{
  "num_hidden_layers": 9,
  "hidden_size": 384,
  "num_attention_heads": 3,
  "num_key_value_heads": 3,
  "head_dim": 128,
  "intermediate_size": 1536,
  "vocab_size": 8192,
  "hidden_act": "gelu",
  "norm": "layernorm",
  "norm_place": "pre",
  "norm_eps": 1e-05,
  "positions": "rope",
  "rope_theta": 10000.0,
  "rope_fraction": 0.25,
  "qk_norm": false,
  "attn_scale": 0.0884,
  "bias": "all",
  "tie_word_embeddings": true,
  "parallel_block": true,
  "init": "uniform",
  "init_std_qkv": 0.0309,
  "init_std_o": 0.0309,
  "init_std_up": 0.0309,
  "init_std_down": 0.0,
  "optimizer": "adamw",
  "learning_rate": 0.00102,
  "beta1": 0.95,
  "beta2": 0.98,
  "weight_decay": 0.0,
  "lr_head": 0.00648,
  "warmup_steps": 410,
  "schedule": "wsd",
  "decay_fraction": 0.564,
  "decay_shape": "linear",
  "final_lr_fraction": 0.0,
  "batch_tokens": 65536,
  "max_seq_len": 1024,
  "doc_mask": true,
  "train_tokens": 470000000,
  "max_steps": 7172,
  "dataset": "wikipedia_en"
}
MLP neurons of a small language model. Each row is named by its layer, matrix (up: input weights) and neuron, and shows model dimensions 0-191. Each number is 128 + 32 x the weight over its row's rms, rounded and kept within 0 to 255. Numbers have three digits each.
Before each neuron's rows, "fires on" lists the tokens most often at its 100 highest values on Wikipedia text that the model never trained on. A number after a token or word is its count.

fires on: " a" 28, " rec" 10, "'" 9, " div" 4, "on" 4
L5.up40:111128081112096209157138118097126202078163127109114140117112184115118105142158115149145103135148125139174134150101157148151090072168109154104184153143127121126162161101140113131102099171115133066124138117143106094082133117166113133080108127141133113168164170140160076144185093140112110081148035085096126082036162203141096127120122089107121195118106106097124165128129157186126130167184118161157114137186142153120161162137092142166092119148098120136114128142148150131124146148135134138195037136160102092148126127190065161133162121166155189122198134126130133085185122119076068174

fires on: "," 49, ")" 11, "ad" 5, " known" 4
L5.up943:116170177077143179107157095128076131116131121055168125140106137155123108112161088109153164137185131111099104101153110102112126123112116129095163161129115105085152056146204172153120122164142169044161144128182115117118115151139115142112111126185133162058145113162172064136091137053143101117166163132209173090155107184144127102081139150098118182149088134144113108154069113159164180126147123101147142123098126161133188127191116086165127107144133153127177106151113172157084103164108117137151135105111132095098152140205143094136051117137146132117127112109174119135200126191153131097

fires on: " of" 23, " at" 9, " Ale" 8, " Pri" 7, " from" 7, " in" 7
L5.up1395:125097142184126120138059145079112144117094151117105113109112119150073116097142125104149160135125148175181133095077106095132196085103177116161142170139140142130163193125087170158160126097140098070115119159132171185130127062081093125129080134085113119064083141123151140130123137141174097142128111102128155085134175199072121107094195191090042220114131145098120117070146182167134159174117140116130110085160181102126095144110117109207090201196151135167115129113161157116103105110107128123192125172148069102070159074141152199118178146120144121153134127138119145164120138144105082122

fires on: "d" 19, " not" 16, "ing" 9, "s" 7, " listing" 6, "ed" 5
L4.up6:158141099153177149102111086116134128137138147076181116190116168128118102157113119088113153145148132112135127137117140105185171151124111140100182132157187169094148143151088169128167096123061144116145142114093157129152106130081168078111092150083167094186080157142114100167178098115124112073135171089117147082161056141141175119148114122202168108052113109102187105073111145119121133171106131166147120078102203156118157110126145115127130141175103155130137056140146201129126110174161127115078111118084195161085169163143081124154139170132120085075103090130113103157132138139147137147

fires on: "=" 33, "s" 10, " also" 6, " =" 6, " many" 4
L5.up341:148129178066150110119069076076089100092085114125108131137099139092132099105145130144157119136138155162189134160099175068122126200121108155135102158138125159119110151126149120068093145080087176080148144129190125123086169131169127149133065208116149133086108164129132127107126116122166099079062108121127166175102098113173131127084165094109087175023124197085117124159084110132137150153108068135131112079094152133107122153086139111111191146117101091156057113080150164188088105136135148165095110118120123143166129098101103133139119105122143153101132074117113102145102138184125158133

fires on: "," 17, "=" 17, "'" 9, " and" 8, ";" 6, " |" 4
L5.up129:108139128098113177132123114130150131112162136118105119147113145128118110119124084127133069147196186146146146093170118105168113138122125130087122125134160134062121107113110175102044138137120092108097137183152089106100126192130133104094118113116112101137095168153212081179074143103128133103096139092197160180071199111118189092121151135186126149140105134065078152118075128108145134116099098139146137093084125150083099149133127104148085137079151097122145168125183143150132096090096128114091165073144191120084180095145183143143156191108097084125116051150121130191107193163129114116

fires on: "g" 27, "G" 13, "T" 13, "inc" 5, "–" 5
L5.up1326:076158125149207133139085123118180133103168164094164122102151140063086115092110156077114127143145081126099157167114125151172093102159174161158078107173118161145139135111041128136101173160073121146195109198148075160141128144102140108103097154112119144153087142184149098133139113159121121147116118075148080151129108189127171076123119108157192076139093106110141115101162168092082146161122144146149126118113113147080126155137119136161102133102131154147133127164184126096116113080132129119100139124101121046171181123145147106131157113169221056116168071123111130179199129134087116150

fires on: "-" 43, "f" 5, " inf" 5, "L" 5
L4.up585:155109113108126099099067183078101106093149156089154123174140141132096182121105124168140171151161177125154152119154166109149134107142198165167130128146117113093124124135084126149112107142082135165115104167153101152142162040083125136131079133118093143124148148115154099122117133127113169125152068031138092109126154219126112140125165098108103123122145150126088145079089135101148115143097111115099120136149123101133116183128134155177138171148130062117097137139147136120068126119136090156141142146117143160100118076134121123155181151175162079141139105170095104138134165124075119153

fires on: "-" 23, " |" 15, "|" 12, ";" 7, " (" 6, "ci" 4
L4.up685:117114145109132117166104063111140106143182114132132137133145118112121113134162063157118191109139087113095115105149101112099152173135114189121128183148124145135096094128094107078146074124141192090144086075117016118119133145075103031140125168153131148181121166128101167140148086149142072125097085133065110160204175142198191080087149137098170144140135156152098100174161158069073157130137158138111128142058173131115140130122144131150139131133094098095079171112171133092145171121136143178139161083132130091154121111153150062093162158080136110134155094125130127120094124083125129139

fires on: " and" 34, " (" 20, " par" 6, "'" 5, " |" 5, "s" 5
L5.up151:147125102164125169144088153112160112105155114104064171128156095127149136142170104255116138132116126092076135121176054105162116096029168113124101137106180087061129146113094127146108128126173128101117083131102056129130146186100107168144128188135136101097147174125122150123132042110193087117125079138151128149138066159137190128093148164065164134126081114146106118141160158208055182178092127146130160123125154102117086090103147142174084170125113103158128121126141143117158185127148111179131121114114117126072167119109124153132143144150148115073147161186132112103121155129125160074

fires on: " of" 30, " was" 19, " is" 9, "ed" 4, ":" 4
L4.up469:125106110148174161124166107079147115151179154114148093161166048101118076153148068137134077159130088115158153136126157119083067125101108200140181120139117132075153170181133119098083053178097122052136126146126151126133089092136140128113064127140117154100077134197129146100112137097202082081149137119131181128160152136116140162100172180116151097106086133105088134139088149096140174172117096131171124075085105103141119104120123087154130168166172173132175142167166154075119121128129115098189119133093121153087132142156123080080102108102135185174200055124159205136076081090137082087

fires on: "." 63, ":" 12, " =" 8, ";" 6
L5.up138:153126133127173143140159188083143131112119150111161168120104122104125120131127105080142135063137143093179141129101139130199121109153156146121071126151125130106118131136114128120130100137151098145105040202092128132113105122149108097093104141126097110050078155067161117157118095118114143125065102163132151147152103097144169117116131082125139083127093110136133109099114106049124106110115110136138152116145128096075180077165161123112122175150085086121143141138166148144138132144066100077142164152142140142179126108152093136146174153169169097160114109109105099058124160086142142121

fires on: "," 56, " and" 20
L5.up1534:214160101099134112104128121149140100098135121079137099168106093148110125139167139122135117071097186120095125135044108102161116139152204102097148110173117125093184086138065169151092138131102154089113131093133172102146102071112160137098110152146061132154163121181109182079156152083105132122161069102150072137094108182158133175125196117093110176156155125133152102143075049089151153150154178165144110080044108135144087182091153101110138115180134121156155135130169145165077126093129127171125163109125173158097144070168101163144124145165145161135174111101062137149142146160121111088

fires on: " |" 34, "=" 9, " 5" 6, "ly" 4, " =" 4, " 6" 4
L5.up342:122107078158153175126118106114123101116072128097155128115097183046093123093150098129196094130156157106157143192098141100160183162166153099169112122134111176122163106172087178144133147093050155094140062175235086116083176068125133112134127142081105131107115209067157117123105135147061063141169114093200137128103058116186143084158218065154078160105126107100099106149130067141114169118076123086123128105125144117105140104137122171109105149189108130111134067139152118120166146181151092130130082115151071186107101100110143119105138122137122067148119153146133100133110151146078153121

fires on: " (" 22, " |" 19, "\"" 17, "”" 10, ")" 8, ";" 6
L4.up962:160084132118123093081172080077142100102105143146100123119104097133143103119165125122115146118109099152178129179145042077135130131108111100107147141116150140119103113098095131113115112145136089137105118103115156122133096121050144147135019162144159157179131139106172145192097199166122104131125057130101125184133142189076111075129154190132150112146043131123121179070115093149140096166095146157162100114098105173094161107071147101131113159150145112155111171132160125181094142120138109125156199080142159112097091147148175121182126170087110111148135091137132147095142120097156122183

fires on: "s" 14, " round" 13, "ing" 7, "ting" 6, "se" 6, "ta" 5
L4.up865:148121090154136123160099151087168095093123135146167052080172123116142116134134103109176093175108083147085155118091100063079135146026092185161102195165188103143168145114111112076145119168115130134205121149112060154095105056157141125165090151167156139157156166171185152124136131132136086099146088115109180129160148104092151088102172158179105132115053150159184125127133134136131196164138152219150132114093159185146091151146095086118117094134124096135180088158096113101107069137141096200160125116116135107106152090201129077178126129162175125165209115148122163090134121085129138151

fires on: "=" 79, " such" 8
L4.up155:116101136126140153121127088112142164093120060158138195056088121075144088110163183120120147130110119172158157148130132054154053127137059141058097139143132124073154152146157176103049114109110087127155154157115105122108226148102114137096058165126143164159070162116188165112138112162169065121103143106119094192117119114157118078100149132107141103116111139139066150099068143139116195130100110116161141074127092138145164091182138093106151129154178092117170151158131088212128167166075121063110138145160129086171144118137121128203162119156127168145093120183146166097156139112101120158

fires on: " of" 71, "tt" 8, "us" 6
L4.up1425:091134144114146118160150123075168171144128117110087097187072156095120068146122107098177100091093092158106136114122163137096116109134123193149142194141142064171162103133077105036082076109167164156095096121093176134084136085119137091144114180128104179083133164138135162097160102136117151128125113059165159149104100129146136106075205164110106083137129113135120090115172201120094135152152129168074084119119086166101076192139170115182147191138192071125110152166116141113031108138116077139162092161150124154088113138139157125130096127142133124174180103098138154100108127150151157145

fires on: " |" 86, "," 6
L5.up1372:154105111141137173128148153098148133140121169111081135163092072091115063102143117135126136128124175125145078092124110125119145182108132117138138144129141147028147098173120159130069085159072086122097148154154150094113086095105119129184045100080109116132114144124163093152098142136103094146142083110151095142134085183131167151106201103151108129177079202084113112117122136112140102152147180149137077081139141174085126062119142130132127180140143117181154165094111139158098138130106104114124122072142159136143131113124140085107121121109141111160153110165148105169159099098158129118

fires on: " at" 35, " was" 34, " been" 5, " now" 4, ":" 4, " At" 4
L4.up1178:160125080107138156114164101141138152123152075139154151170158138133158169079167124174128145118103092122179133117110115113108087137126165160111167137121128153109091135129152108108064139205125164115090116201156085068187117065093064114130102122103096143116141109124143158146136169091100139116110158090126069103118160160170113072119113181038189139164118192111156097136134110126102176136108124155146134113132166149130070192099116081162160117199192118114157042162173106137142137104092129178088158218146134143101172162108104080101177114141133105105112139159153150121094138163079147120

fires on: "ed" 23, "d" 15, "ing" 7, " based" 6
L5.up298:191153096088157142113121120112097087134122131099135199115107106151137128154131056121138090161170105108155153122143135130161139148146119079112110125143136113054163185124153095132070118116099191114112117161134190194070092142086119132172131119118135114050109118094129103106125136085190131072109147094109146133128102182174156110137152152102138066151070167103139117099153110110142192161106137212179140126141104147147112067089134109154094152071117160101142141218140103118141111121101109191156073175165154192106098150147121108183155132173156150152133132121158178127095109117134068123

fires on: "s" 37, "d" 10, "ed" 8, " the" 4
L4.up1029:161104143135149131151174121089154150055147081118142087105089109077167072136124113181151113154169090096128111092119101046137144090079111107104042168135141126089171128142171162071131137170172101158175138171175133175119134118131113183145085125156138129144155143108169113111153135109161117103139127047097152143102100161169078137132178160119176144097083160095087131059114151096110134139076101148169096160126156196083139160109144086173115149120094091097153140115172105185136149159083125126167116139146138069137186140139154111155194178138110089171118070144175112106100104138134134150

fires on: "\"" 25, "-" 17, "," 15, "er" 7, "s" 7, " (" 5
L5.up1177:067101113046139136167140123158151132113144095026123172124150170148138076116148107148149135187158091144113121118145079149176135031109115128130117201139105134126152105133116156155132105143141150062078102115151106154134114096108107113114129115106119135128139195122170160120112116056156093139130089112141154151131121172193134134080172177164134114105108226170090112131117131144115100137136066113176102111079092118164151170197106159086135134092112094159097109157107166113098137130101110129157097131132102124107164075145080099171163074103134126146176156115103174089067121149159164088

fires on: ":" 40, " opp" 16, " en" 9, " d" 6, " En" 4, ";" 4
L4.up269:162144098114139120156147121103126139115120075146199144146185119140137143161166152161186047094131113124128128127138169102131117160121096198141136126129132129122148143099135152114081132165132215145096086139131076137115076112112098123076142155105067105066115117146109209142121114122150102122149108147154127099104112137217133110122155115046168064182121116129126081083151131131114154175048187194231096131084096142088121151159133148092140162195151091093114081141125124158110184152107076117116136158137099146106119132160104135161131154177185079112110095112114187080161158098155120105

fires on: " |" 62, "," 13, " and" 11, ";" 6
L4.up137:157095092138080147179148084070141144126078150111132154156137148086114140129090100110134107053149169183160094125059138066186107126175180088107096146126115154143147060100108109131135142139160121105142111120154167090096100149112157147143064121138088133077132155140162129113134090095103162072101076131130138146137106119110133192137172146132120123152112082135109060171114085168163151135103100159113114056078114150134107065156132089124122199160159093146146161176153184134054123129118098087152122101145179167093082150161145118121118127123132124136149074147140155141141132105163121142

fires on: " of" 42, " in" 6, "uts" 4
L5.up1113:115088182115139188138156125057141188143152085152153124061106180099096151122097154142144101115113147154157108116173155152109145095083112125097150158148140093074160098134067147115138148091109135123123127098152129084097102104148140112094138167144070152093137146161140179149136082120143125164182064078116154120092120136211089080120097159122109125145122083121119116090126162089124116149068080148115099142118067175068185134143104143153081134127146132131100139089137173167135149137142051128131082139123163143064142134161143147112155169169184099162188140226142148140161153158116137145

fires on: "=" 73
L4.up1009:150098118146139176107129082124110138125132120117168171099091149053084071084136154077158192126166141145115154210146135108134127177183122096115090106124172167129104171135123159123119033111158116121100118137108173189153142093078118087088149118126149101123118118135136099108082127195180083119110093125152117155150068123205199140072198131152156071103108136033105091109125129106136131182080131156167146136114144162090119078118131073118157146104068149108119120102123144089144156099082155112140155135145136162093093131157115170147190113120101100118103115144162136122190145160105152141

fires on: " of" 42, " in" 14, " ft" 6, ":" 5
L4.up1060:167098113202178117172130079138093178141090135128080122137136090100138155144168155135118140123135136154090133091045100161152166082112140111168175135127128134091170147124122062149106100073154097141113099118150088184122092127059137160135091129114123093071055128071089129150142070139082131081120089144054138135143050182105127132110135129136176153160134113119097122103102138089092210169095099139148162151124237120148134117169060121150115169159137102135113119081118164113138123156082124129195106173144164116127151134118093125158079123123155139153125113116142136132157126108124102143

fires on: "t" 20, "s" 17, "n" 16, "l" 12, " a" 10, "h" 7
L5.up729:107116201094121130155110169053096167111157155144169109052133075132143133119144119078147151143183094143116146122103119039091127170149090173100148123149178106065093134135116118125132057121144138076111138175169107091121146139134139109144143155151157156086121100092209170110154105121144091130109149075140125123128075170119129099087214114110144167071083118119165118124182174104167120144106065147109105070076184141044091147130159104111158174179161081135092073128135155142139090122103135154140158110200139118172128101151086097150127129129170179086165100195169140084095160100131124105

fires on: " le" 18, "ka" 11, "la" 8, " Lo" 7, "le" 6, "ce" 5
L5.up256:079089138146131154131166084132163148098125133127189149106091104126125124123094073104146120125140126158147184139141121136115099129136127185107195123177103173116152083136098125177114133156185125125119095103130168151138128110159093097108120142091104121080140183094145092109175162087187093085135141115123101146070075212097171146105109124046084133181081137153112144112174104166153121132148160159110114079113179170119203155200163072141078127176144152090166038177127117114092136116106096139185189116115119104132145184173095120118101150147148110127157119116122115123128166156150132149

fires on: " of" 20, " in" 17, " for" 6, "se" 4, "ous" 4
L5.up61:142119140139110098102091163086145150080137134112173060167191156073120162093169084092101088086083170159102149143065120123118104101147104143175171140132149139141160146160066151073098098068107193110134110228124100147105131138187138106123082164171108164120053162065165083070115137137159181100104127047106110115089076171123152141106209154093081118100061169077123119144188151094110181121148142132102096129171079117102095192099165123147071160102134118072137168169118138136111179163127124167100158137145067144102136162159114100077122123155109138145131105158128183156100147187101115156

fires on: " which" 23, " known" 16, " met" 7, " who" 6
L5.up1354:097158119163135131142097110097160128098155164039134157181076127157131072126138090123227118125124169148085182156064111107172155086189181110111145152110146114108133141100064099092123123101109095195134095124173132155060186170125086169096102159117079143033100140115161125071121124067108133139161083114151105111120143171137106145137098090191165148146106140127138108068144061124128164131127093121123133118109150175131175124174052098089143141071137111138103103171168138158105127086088118114103085069145121167111133147172060078090131172190175064086177130116118151107072185170121171143

fires on: "-" 51, " the" 20
L4.up1484:132148103052142201093170136107171110108116134113131138088087172124100128105128154120173155172144116117136178145114204136091128167169167144168118153140097110128135108078065165169134135090105146171110138121159129148119110106095191149058124172086115129096157188137133129148084106130069132119117083051150119102178160170173119124139164097072149138117135167148110089139157176102114089136099145173166147144089157145116114139138127121131102175110132107166090140223144115080135163158156089114101072111161123170146096086162057096150138124146122183167152105173096175119136117150154136118

fires on: " a" 16, " an" 14, " of" 10, "″" 8, " the" 7, " or" 5
L4.up429:129159129118132099099053147115079143107125150114120110134111125112141154120102152096161088094164126116117149127104095155147128131101134126117099193150121159148075165125120138174124141114128161159122070129081105094095159180082106118125140158109069200144169085098106140094191133126071153137133145161121122082154055125096157089098121043161115138080072143101119162111100147145093187163090135115146177098113146113095123156150127137174118201209102132153065132134108120060084131154080132102139127164089116097088195148146114173131111138073100107147169124180172149096102155084155154100

fires on: ")" 13, "ation" 11, "ion" 10, "=" 8, "ist" 7, "ife" 5
L5.up635:163150101130069179162092094122119165109132102140141063133108099119099173098119138178143120131142109141205145097086180089184166113187172147132107108121160114129116098132158177089106130164082142153208134080149108121078116092155144123097049095152136137117090132063125101192121125098091157131101077094157141132134087128176128113106095134111140072105080159099146088158077047163087149155093149154136110152087180171110115141154114152145095138078135102108138092188145174117149073155096138120167103126168143082116114097146122159169141160128160118192121112144152140186117153148174129117

fires on: " =" 26, " |" 20, " (" 10, " " 8, " Albums" 6, "," 4
L5.up429:171122167153128164071164076138118117144096115117085177141154085070141124076169062083173121178167153105098156161102129101084157154122074147174136131148163095072126117158070170112115125063125133139094123161124176103109138130088115103140126159079098108137141123133136126165083143120112121135112146109148107133169093112158207111123136107104094157113117119113040091155142097094106109127136132148120045137112175136095144144116129167117102187133045067169151080164152143126087114066160132117123128095112167141110094093147137103110139140129139072126133070122154109159110165168132100131

fires on: "=" 67, "ga" 6, "ou" 5
L4.up845:083123146110111149146108120098139189108155110166139079142071089069115169135151163226132084093134133118130156129141130093132148186116143135129151085097109145172128126185105184161116092113111152076162142155185145134156132094083081148119087137106053133181060123098137135141105101136104127112142101166147174084170081148160163092131169169121075131092092181086144121120103085171210139092159121129151157069126151169097041097125139128125075160124139162150177110178105163149110137157162113137149130114124103120097121099133114165126115104120138217173165072137125117209157149155190102116

fires on: "," 38, "." 27, " –" 12, " in" 9, " |" 6
L5.up137:103109101139126174129139123111111112115087136046207151129097143083102151114096160138178129150122107111156091137143068104162140065115124114161191145153086129042149086114156111137127117115105134083121081083114120093140145129090135154079165149136159119081131145105152129128117058124093129153144058134093158080119133151110159102109124119072141112162120182095111127118088144117088131108146143136150071158119132130105148109135169125212120174209147065212154112141136170160118215123087111124168150127130097130102128093117116149158176167156124141083148136131084132176166173135135104119

fires on: " and" 28, "t" 9, " average" 9, " high" 7, " number" 5
L5.up1206:090077108109157148167143046081112111085126141131165101157104142061061107120152126134109156149123089191172127153111164137075165103187131137166118062129141104095050085133134091142128082172116131117155138137142148106154125184108169134104126152129094143091156161115106152155080064089141149103084067127139173061144094091136124195124154176064098088130118105079155097155149141082129130128151153139098143069074120090076079154122116091128106143177114109119154030111154184045110159124160123146155127136124140148139127127134082147112134151125124108169170120136123138109124126188084072068

fires on: " in" 35, " a" 7, " an" 7, " |" 7, " to" 5
L5.up889:133127162122151175119122150157053194129128111055146067103114080146082121125074145151152129092116078174144160136136088112161072114101165149120130126150110147129096214188118126151112130109092137117153047121063121090135118090147074147086110133113155200087138151118154140108167099142143135162086081105142118084154119128097180086135164122109114183150116137057162085144150180138077184096133138138122112138134140093091165133127127094170155198197140137186114174124156143129135107103090125150142146184125097064080146117160111134137182171127110114162095099166150168079192107167107139133

fires on: " the" 16, " as" 13, " even" 9, " of" 9, " and" 8, "," 7
L5.up5:115166125095146200140127179096121165119099130150125113085127139098153065091152117163176141150121170079172177072110136076137100109148097131137141145131108092098117105140108154132053103124138171095175116143132186102149121137099156098135162168097166102144110116092154149070134099138121165125134118129115158128120154132188114100133181172060144119069123181077128135112188104114083162152125105141094129053107101160144154142160139086102160156156140038118137144167135105162078145110088096149138032105118137086099136169206106152137110124121190096171139119138145079086164105192113093149

fires on: " has" 27, " is" 22, " with" 9, " a" 7, " its" 4, ":" 4
L4.up477:140109082148153129106075115120131153134190097150163132104131032092131096183134085155162187178178143081130136160155130122132175183115055144150124151127117090160148168184095142081078090168150146128117146101143104144120100169102130109073104176126173110138144158109105158127143150134175076087072079088098134133190103122114116085076135144134096112084137128075067116116124139071074200157143120176100108094132112201146083103094124128100114188147131078125106081115107086081126124170169129107181102170113144105139147129149153118110151103129143099152135046175166147105158122113187080090

fires on: " was" 18, " wrote" 15, " and" 10, " said" 7, " joined" 5, " announced" 5
L5.up555:170122074116147140080149133076061153110083149185104109098110108102101076076156125127126146152154154087142159141073125080103160139181187113178132117135153092071138094091180090117130135075131095170140118138140146136086131141064101107146143118099078140109139072107159137142110099073109112148116170121130166138117042145179108114136127100116084144158065150088168164089114104078102115100147150171206097091131125127109117085160146136103156188132126072171179166127137166137146105104137102138129119080094106154066099178145118106131119134162101086126111099178132123103159216165090154115

fires on: "s" 22, " it" 16, "d" 9, "ng" 5, "ing" 5
L4.up1058:186111089089166129101056071091117113074118075091130140141123144135119075112122125140166135126179093126135104160065098072134127155138109139150103114136213148119147189171145138117117124143086176083143144190157143118138103152176135095130086164122118137149091131164130073127097137160105129159153148074131147101208135121173134120135154114165140164063095206107105117078096166132092142128079131172168165117085129136134184085076092127106119110172108140174146151117140121149144138101139041181201084152138112170135167139135048082153132133178122101181132094154100163108091122160105136160

fires on: "," 59, " and" 12
L5.up21:113140118109113212098144094104123123069159136124071105134109163123124068126133154129209141150146206153124143139127113092131117093136117105089080146128092146100105097142109174123130133136144142123150122119143128106125141066073128141046106146169119136113129108108174138091114130088118098154152112142148077132120144132113176072081154164132113122137102220121050171129078113088104141128092147111105119161095096211111197113153181106164140140124111146135139145102148159187104115165143132096152111092137181153108098094168119128114113151185116134124120116120133112131154148153169125109

fires on: "=" 48, " instead" 4, " soon" 4
L4.up1514:158096182155125114154134060127155109072142181162127115148139133075090111147155126160111153084147118145129113146205148095147085167136107124138106105116151150074094127136133124114159064115158126122228094139157106148128163122123112131114047115136126127142158115126152092172170187113170084082071105111171171135108105113210149116119099156114135086172126147083113192074061102073176133148148081117176124119115084129119147104213154097129118117124108129131157117154136069109077136123128111149159135160123095067148118121128137174196150174090114079110115105149117135117175140142127086124

fires on: " of" 26, " Team" 16, " %" 5, " Number" 5
L4.up1283:127079147185154128155109113139118096096162146108125168142111129111049132097153073117148164092167145151159161107129155134083166141069185114124115208152137148149075132163137145092129121106149125086135083110101113132126098125100124103155141113157129107133088157117168125095060043113157136107115088072129178099132045159087145144073133176110180128092153153101136128112152201052101118160141122109090156155135088133107090155146167120161087164120097055134097108128135155087100106125164163172165080125123075080130122106116126152103112130121181100185185103145167194127149131061138136156

fires on: "s" 17, " of" 16, "t" 8, "R" 8, "se" 7
L5.up1153:108058141122151157181097122145160160107108110145135104153077137129105126144186108188153124074221100157093140162155129110118076173167077203146182128158183190089136094068088146139131080142102157100150116160138088091134065112165096139120072198155145142105130129128169145169062079170127092159151180110116126122122140135149105079128108184135138167062116122135168121163106127094114229138121116199123144085114114198135147098113188089117127114137180083152116086115133155123096144160118153202148177190152089156139139147135125103101156128177137129134171152126122137086076121048079134149

fires on: " was" 19, " is" 15, "'" 11, " wrote" 9, "al" 7, "ed" 5
L4.up171:122167085137076114080036142110105175092142129131115077054108100136115114106100114139089129135165103152159116098106117091162108105071173146132119094136157188094174112115091108130160110153085100119094122143098088116126124099114131136157112198104122140081106086146117204105161087097150078074106126152138173189129121097158113105143160130175056192160120140146125133137144116109115190143117120160194124099145155147101060131080081166096163177212140113185145139133146143154127091138054131153144107151131102143092139170137145056118165162148122148133129134169133158122142168124116128162

fires on: "er" 30, "r" 19, "or" 13, "anti" 9, "n" 8
L5.up865:118166102156170157169149076084148136086171140074167173074082136151163129101111153081124154173151156139108190135168093115187098134123163118125156169156083141074146178207131120107086122153171097103225166195141092133191094191169143121107108115143121176153120123113139091086064101120073080105046147100110166141048125151168190154106100110164152086126121158127127112078130134089140146125155131160165123145174178145100079103137148094101123134167191103126148134138186216098123104138146050090069119176137136099106119069124104086125158101087161103170142103150152142119085118129107132141

fires on: "," 30, "\n " 13, " and" 13, " the" 7, "\n" 5
L5.up296:135115121135169148124105128082122163162166120094156115134108110090154077069173162155122141166159094192135103073148168051089163074181135121118058147110157107053183102164129131078127098185096184098197145174141163057137119138136134125112070103132111127069123144102182101127156129143187072167122111106154117108109092181183171143100099161134125082112107177125075111127111091079087098118164123165114112121131118160125122111086155144169106157089155089109171154097129138131087171096144114119152132106104136087108104145144115090172115134183102097135143129128190152123103107113135177110

fires on: ")" 11, "ae" 11, "mo" 9, "s" 9, " (" 5, "m" 5
L4.up1077:063134120159158096179166070114144108138149165096128089124113159168106085077143133145138130192164125162140095110095080134116127049120124061098146130189114200151135134108139132164121103176114124109178078101157151151153096120101105124138125124157163177178088069048166138093141171105116117176159130150177087153130110150128123101109149067170087195053123137150171116138097134170134164142145115181096071105105122127132172122160133089058050149139189106104140114140112106133115114134094113124183148129139110128109126049148143168106109146157140173104125166068148205106145126138150092123

fires on: " were" 32, " was" 24, " be" 19, " being" 13, " been" 10
L4.up1159:145117054056208142098131090095097166138146055090095110127103161172111094054108077156115142173155092133155131092143171078154127150082105139102147139118136119092134099129126125113117128181097134114150141109111173113156156078107162123140120152098039141094099120129170162171099147147180092120102121154095134090141151120147125152121136115099102142107069131107066178085117115137087185161107161147141138077140159140181125177130170109154068180157170110154152113145159176172151117158131124131133148119148129131111152106156049097106156124110148137162129104157139105146099102102156091113

fires on: "-" 30, "g" 11, "the" 8, "d" 7, "|" 7, "–" 6
L4.up1205:122098123104160122151115134113168154113155154127154151069122132045118219096110126186158104156101079147121101171074129111141134091157178159164137110160081129119144072137083117150115054092099138074138083113151173141204197152136087133071098106109135153129069158143090133083144118104128135116127081111164116129144094153101117134079094170166137117159099126117150066165130162050127159139161144085152103137114166101087133166086106120077077132121152095098161094141198124100169083129136131125177164144168120144119105074122139118117132170142179107192127145102176133130126173167160134126

fires on: "a" 18, " of" 15, "e" 8, " in" 7, " are" 6
L5.up225:118187097163201128098093104126178192187117088138076128172126085147097137151175092141101132131141070091125108109086165098107127120155159096116100148124164131103148126102068140023062137196148115097168121116135091093128133114155138119107146166072137182126137144100138162115102133166141118137085119042114142108166115151185126089135189159157085174092160170132145104091110172109126093123185090164161142109120134186095083149161159149179134145132170050126132101184133147106103088142086100125167126094103150194144125108146049109161112084131089127154128067149117178106103095134125089118

fires on: "n" 38, "r" 13, "k" 7, "c" 5, "g" 5
L5.up536:144139162122201221178121145113118117129174236054136132090155142162120076152158139101182126150198135139123149145131153172128144133131107180095174139167160097102043108157083141143112160084070119093143112120112056172146111115063133104118151161146130158162146129130213138130083071091074091142039154059126121135140151098118143112078174134150154202084100152083101112133092154133168147110143095161153130080073113117078139132151165083134111115153107101114204159121180149082144148155131047153159113132150155161146141124123095088101088156123117119126176117173175156115079161113158080145

fires on: ")" 23, "=" 15, "ed" 9, " |" 9, "ist" 8, "lor" 6
L5.up1005:111132144138178140157122130134067147074116131161143077117126085143078146158082146105186142084136156095161150117110183081135085122149126127115125138146135083135104038130173155148100148110138139103164105077187128107122194155084161121096127171066101092109102145165179086130079095141089130055112119073152157139140137105176123035104141093176067111146089085114090116134142108102160144145151125131122109114074204187069154111186199135111071157165154093137115084146093200125128109186143179124138108133130138197090138144128124159134117166106107110094139084172158137135152179202166045156

fires on: "li" 21, "elli" 10, "ti" 9, "uli" 6, "ani" 6, "iti" 5
L4.up1001:173105144160116126192085114105099125153124169134157140104122195183128158106088065105124099077134184209154141181114122083167127125119073104189155091133154123151080160172127152131095127089127146112157075076079168101124126137157082152149144118091098105140088193053117100117155026127126134146130134110111132144105087102192178124114146109140082086141096174115045183087063158117176124141150087175192138136087147178133150098165134165172120160131091124134122123163135139117142128106157122145148175039128110177059131076118079130127097134103106130147131111129096122176125141096138137162

fires on: "n" 27, " (" 14, "r" 13, "al" 9
L4.up1230:139119086112103105154130147122128155091135113093147146108146157137135116135129121082085100101189118148103148143106130100160129117161160157117121083142141131133093170110082159134148137090134098109193097093138126105149132172089097126099158146125130177102126118106145175142160071089107112122077145109163188098049122149142109154080141128126104109122121199137160146075134126093144154151130061118166175121138083130077091106142151119160076119168214131119163125117131141179138154145172120097192153166112140114132219175094088124140119130114105123153134090166187105177171165097116055165